Part of a small language model's weights.
Training: a variant of Adam for these matrices, 304M tokens.
MLP neurons of a small language model. Each row is named by its layer, matrix (down: output weights) and neuron, and shows model dimensions 128-191. Each number is 128 + 24 x the weight over its row's rms, rounded and kept within 0 to 255.
After each neuron's rows, "fires before" lists the tokens most often just after its 100 highest values on Wikipedia text that the model never trained on.

L16.down1192 [140 127  93 137  90 119 136 132 141 173 114 155 147 136 133 108 144 103 107 133 145 115 128 111 145 160 118  99 151 138 122 140 109 149 139 149 170 129 107 131 138 164 139 129 133  65 129 109 127 143 140 151 142 178 136 150 139 146 116 142 123 126 122 110]
fires before: ".", "it", "on"

L15.down1406 [119 142 147 173 113 131 119 136 167 138  91 104 156 148 118 119 167 174 143 160 105 126 125 105 169 113 105  86 160 128  90 122 149 145 131 132 112 135 116 174  85 156 134 119 150 145 128  96 177 113 145 124 165 128 126 144 176 138  96 118 131  94 108 128]
fires before: "s", "d", "en", "ri", "ent"

L15.down1381 [107 165 138 133 145 159 154 155 161 157 127 122 127 109 131 179 157 109  81 149 131 139 162 129 129 164 109 138 137 131  81  97 183  89 107 128  77 158 124 114 127  74 109 111 164 141 162 143 143 131 119  92  65 119 191 107 150 123 121 149 122  97  95 137]
fires before: "s", "re"

L5.down768 [160 134 194 109 149 155 165 134 142 124 140 148 113 148 125 133 121  95 124 110 120 142 106 145 121 182 151 125  99 151  98 100 139 167  93  99 127 120 121 117 117 146 136 122 110 120  94 143 116 137  92 148 109 158  91 149 109 125 159 132 160 163 144 138]
fires before: "ment", "ed", "r"

L4.down671 [154 143 142 110 131 134 153 145  85 168 131 154 127 121 105 141 154 153 126 148 137 157 166 125 163  99 134 108 115 131 112 119 130 121  97 115 142 114 116 127 171 142 105 117 157 123 124 128 163 135 100  73 121 125 117 124 146 127 130 102 138 115 147 137]
fires before: " of", "my", "or", "em", "bor", "ic"

L15.down437 [142 108  90 168 123  90 147 118 155 121 126 157 134 132 118 166 175 130  77 120 123 114 160 139 136 122 121 121 154 161  95 138 205 123 120 125 130 139 139 127  91  92 130 114 128 109  77 100  86  97 126 111 135 161 158 104 154 110 115  99 156 116 125 132]
fires before: "s", "ute", "ure", "ting"

L16.down924 [127 154 119 164 129 124  87 125 151 107 147 126 138 110 157 114 157 100 104  71 126 122 111 140 140 132 103 133 127 118 150 144  82 124 157 170 178 136 154 122 123 179 123 148 152 140 143  78 167 122 113 155 168 138 170 128 137 137 125 142 169  94  77 144]
fires before: "er", "ing", "ed", "ation", "ers"

L16.down900 [121 118 123  88  87 129 115 103 111 163  93 146 166 100 159 123 129 116  99 108 166  90 109  78 136 127 146  79  92 130  89  93 162 158 129 111 100 112 140 158 152 124 184 101 131 157 102 121 111 138  67 126 133 118 101 139 138 139 132 140 114 138 125 170]
fires before: "i", "ri", "r", "ar", " ", "ir"

L4.down1484 [127 146 142 105 133 132 122  88 149 123 153 144 156 106 127 145 118 113 108 115 145 111  94 138 146 117 124 144 108 137 112 121  85 189  94 137  84 119 144 143 120 144 152 125 100 135 131 155 128 142 118 108 114 130  66 160  92 138  93 145 123 103 116 171]
fires before: " |", "us", "iv", " On"

L15.down1252 [132 190 150 107 128 140 108 144 127 144  92  88 128  84 150  97 109  94 135  92 130 163 130 147  96 123 137 150 108 137 163 130 128 173 125 177 128 100 131 166 125 126 124  70 134 122  96 117 150 140 116  69  79 109 149 156 178  99 114 132 142 141 159 105]
fires before: "s", "f", "it", "ed", "ing", "d"

L4.down500 [151  85 157 124 147 137 151 145  83 103  93 123 128 102 139 149 144 116 106 113 116 162 147 131 120 126 155 133  53 158 125 113 153 111 112 129 125 132 143 126 122 153 147  94 145 120 159 112 103 163 104 159 127 112 135 144 171 153 152 115  97 138 194 146]
fires before: "ence", "i", "ial", "ant", "it"

L15.down291 [ 79 187 103 123 136 127 133 122 127 154 101 181 132 124  82 167 108 147 122 102 153 119 126 124 144 136 130 137 160 141 114  90  96 150  98 132 152 138 152 154 128 129 149 101 115  98 138 156 106 129 179 149 151 131 141 101  86 121 138 109 152 129 120 110]
fires before: " |", " ", "===", "'"

L15.down1317 [120 157 100 135 155 144 156 135 129 147 126 123 167 133 142 133 141  97 126 123 113 124 120 141 135 171 131 127 117  74  94  90 138 132 138 133  92 203 116 105 135 115  94  78 152 102 141 155  78 135 130 106 135 131 146 109 142 137 110 149 132 107  89 119]
fires before: "s", "d", "ct", "se", "re"

L15.down721 [ 87 126 142 129 127 129 114 147 176 141 126 105 124 116  95 104 136 128 136 114 148 105 118 137 138 137  71 132 134 128 123 106 136  90 143 123  92  94 149  93 105 156 139 120 122  94 147  98 143 117 148 109 155 155 134 139 144  98 118 132 104 147 147 129]
fires before: " |", ":"

L4.down1107 [165 134  99 161 129 117 119 117 101 149 142 121 148 121 135 158 145 143 184 131 102 129 130 123 167 149 150 155 109  94 104 140  97 113 106 147 136 150 149 146 141 150  95 124 128 132 149 135 134  93 121 133 133 121  91 145 121 120 110 142 145 139 110 117]
fires before: "er", "port", "age", " on", "me", "it"

L16.down1427 [124 135 153 151 139 125  96 187 167 145 129 136 102  63 107 123 171 162  90 138 150 148 117 120 141 136 119 112 167 160  82 103 178 153  98  99 143 114 155  55 150 137 113  85 127 130 142 140 108 158 135 129 120 136 129 129 138 121 123 103 103 125 104 143]
fires before: " |", "de", " an", "se", "s"

L4.down206 [167 121 107 169 140 103 115 161  95 107 177 120 134 173 139 112  99  89 124  71 151 136 145 146 116 121 126 155  50 140 149 125 150  99  93 129 153  96 105 150 137 138 119 159 157 137 135 103 107 138 135 126 124 141 143 108 171  99 155 120 118 105 122  96]
fires before: "t", "ition", "ed", "ing", "ular", "ine"

L16.down495 [ 99 151 186 132 128 122 142 127 142 128  85  99 161 127 145  87 110  83 134 122 119 142 160 143 134  85 109 110 124 137 162 136 152 106  84 119 154 168 102 118 102 139 169 147 114 144 132  92 140  88 147 147 148 145 127 155 113 144  77 145 133 155  97 113]
fires before: "le", "les", "ar", "=="

L16.down70 [152 129 151 178 113 132 130 130 146  88 131 184 138 139 112 171 143 135 116 122 118 126 134 102 174 128 155 123 125 126 112 112 118 137 147 130 137 127 104 105  93 119 139 100 124 145 144 129 117 120 153 124 143 131 149 140 115 112 109 136 142 121 108 112]
fires before: "s", "emb", "me", "l", "en"

L5.down645 [159 114 120 111 118 110 129  71 130 157 106 134 108 121 124 151 155 126  96 113 155 109 135 102 142 141 112 125  83 131  78 158  71 127 131 112 139 119 149 147 131 112 101 128  86 115 151 149 171 123  90 114 127 109 135 152  74 144 162 179 119 191 125 128]
fires before: "ment", "r", " the", "d"

L15.down834 [156  81 120 119 158 175 141 122 130 129 124 142 177 139 159 109 159 120 138 131 133  83 147 122 110 117  93 117  91 146 167 134 161 133 159 124 160 111 129 120 150 137 129 113 111 117 155  58 115 128  84 141 127  95 117 142 173 110 131 121 141 142  95 161]
fires before: "3", "2", "7", "0", "1"

L16.down518 [ 97 105 119 172 130 153 134 161 119 142 124 104 124 141  96 112 124  96 128 103 129 127 168 129 165 135 110 152 140 133 147 129 111 109 105 136 105 101 156 158 114  94 158 148  75 142 103 103 142  94 128 100 124 139 115  62 143 122 147 169 134 138 145  69]
fires before: " is", " was", " ", "z", " re"

L4.down893 [ 98 122 113 113 100 113 161 202 115  92 121 153 128 111 125 130 143 122 132 104 127 157 121  97 182 157 172 138  97 165 113 127 181 132 154 112 140 143 121 122 176 166 111 160 122 170 173 105  98 120 133 137 121 110 114 164 148 125 112 123 155 110 115 143]
fires before: ".", "ing", " of", ",", "or", "ent"

L5.down234 [151 123 157 136 133  95 144 133 105 110 152 118  85 150 136 137 141 117 122 120 122 138 146  93 114 148 161  97 116 121 144 139 107 140  94 116 113 199 145 109  87 118 127 168 117  92 185 108 125 120 153 143 136 118 163 111 128 162 115 160 110 129 114 132]
fires before: "n", "t", "se", "gin", "s", "ne"

L15.down1417 [177 111 119 145 120 117 109 134 125 128 123 140  96 132 101  87 148 106 123 186 138 145 111 104 164 196  94 107  91 143 135 106 151 115  85 141 126 109 152 130 114 138 121 122  97 145 128 105 113 157 119 112 139 137 128 122 150 123 120  75 137 111  67 136]
fires before: ".", "″", "2", "7", "0", ":"

L5.down378 [153 120 117 125 139 157 114 138 128 138 144 118 138 115 138 174 160 128 161 129  93 116 151 155 149 103 117  99 141 135 147 151 120 123 115 120 138 158 147 112 109 100 155 128 133 195  99 107 151  95 153 109  96 131 137 148 118 134 118 165  85  95 153 139]
fires before: "s", "t", "re", "im", "ce"

L15.down552 [111 140 125 115 101 146 135 140 157 139 145 100 118 158 125 102 138 105  93 137 131 146  94 115 134 105 109 120  80 141 118 123  88  99 110 108 109 112 122 111 121 112 131  99 113 143 130 101 152 160 131 152 110 153 158 146 106 119 115 118 117 134 133 167]
fires before: ".", "%", " |"

L5.down1207 [171 121 187 133 142 164 156 164 128 153 144 122 148 137 120 157 156 140 132 120 117 112 147 120 147 138 127 169 138 153 109 124  90 122 110 136 144 109  94 105 127  83  86 154 122 157  91 122 121 156 128 114 121 147 114 160 112 107 101 115 116 162 111  84]
fires before: "u", "able", "ual", "act", "ry"

L5.down693 [111 134  93 158 162  93 132 148 159 102 155  76 110  92 164 138 125 151 156 118  97 116 116 127 144 122 116 106 100 140 134 155 152  60 111 150 125 127 136 161 140 129 127 116 131 143 126 121 121 151 195 140 128 163 129 173 115 168 130 130 141 125 152 137]
fires before: "er", "in", "il", " on", "ol", "ic"

L15.down523 [141 109 143 124 157 147  71  76 186 145  99 134 115 149 132 140 142 124 137 149  92 126 116 127 146 115 109 170 158 116 151 145  87 137 165 119 170 110 121 107 144 135  97 101 113 123  72 126 174 105 169 142 129 152  95 172 117 136 115 134 109 140 129 129]
fires before: "er", "d", "ing", "ers", "est", " the"

L16.down616 [179 158 169 116 133 144 126 103 116 163 105  98  95 147 148  95 136  94 129 103 164 142 148 119 132 140 114 100 127 148 118 152 116 129 136 135 120 132 107 170  87 111 124 125 154 151 125 117 137 123 159 112 108 142 150 137 170 160 136 110 126 121 152 132]
fires before: "y", "it", "le", "tic", "ver", "d"

L5.down1058 [139 131 150 120 124 164 141 139 155 102 151 127  74 122 113 146 126 148 104 151 154 170 104 152 143 169 148  89 178 106 112 104 144 114  83 133 103  82 101 117 118 122 151 166 125 134 137 130 127 151 105  99 136 151 130 119 120 138 114 105 145 155 108 130]
fires before: ".", "w", "im", "in"

L16.down1058 [129 106 152 153 131 128 140 135 114 146 120 112 133 153 162  92 106 119 115 136 157 124 126 135 123 136 113 116  67 133 162 102 140 128 142  96 128 156  92  96 148 122 124 142 113 129 122 104 122 150 143 144 113 168 173 115 112 172 117 108  91 157 135 131]
fires before: ".", "n", "va", "″", "w"

L16.down1400 [125 114  83 150 150 110 124 135 131 150 146  94 133 138 112 189 141 154  86 124 118  97 140 119 141 132  93 127 139 168 118 130 152 117 134 104  92 174 154 132 106 136 124 126  98 104 120  48 169 147 170  87 107 165 152 109 121 158  86 136 112 125 119 116]
fires before: "s"

L4.down993 [138 105 197 111 126 171  88 146 121  82 114 117 135 108 147 100 161 152 103 118  94 116 117 149 122 122 103  98  93 135  86 108 125 144  92  91 150 114 155 132 141 133  90 117 140 146 163 130 122 160  66 144 127 122 131  96 107 160 141  97 224 131 115 143]
fires before: "er", "ing", "al", " the", "ers", "ation"

L15.down1242 [134 126 168 142 127 134 100 129 141 146  80 155  95 118 121 101 206 161 154  79 131 102 117  90 149 149 118 114 103 141 118  92 140 119 106 100 102 156 174 137 126  99 121 122  77 129 110 137 121 123 106 141 127 122 155  96 149 108 178 126  90 144 143 150]
fires before: "-", " ", "|", "fe", "\n"

L5.down1510 [154 114 171 123  89 140 144 162 128 126 143 160 100 107 131 115 119  29 163 167 123 148 100 136 114 158 143 149 144 138 166 146 146 112 108 141 121  92 147 107 121 120 141 132 123 161 134  82 136 166  70  93 118  94 142 153 155 140 142 179 126 122 152 152]
fires before: "ence", "ent", "or", "age", "it"

L5.down1411 [ 95 112 101 137 130 106 154 106 111 106 198 165 154 148 108 174  98 156  94  89 132 112 108 141 126 174 137 109 124 108 130 125  91 104  93 135 115 111 136 100 108 141 121 141 117 152 122  88 157 144 121 161 118 142 123 137 110  93 142  94 138 108 112 133]
fires before: " |", "–", "'", ",", " /"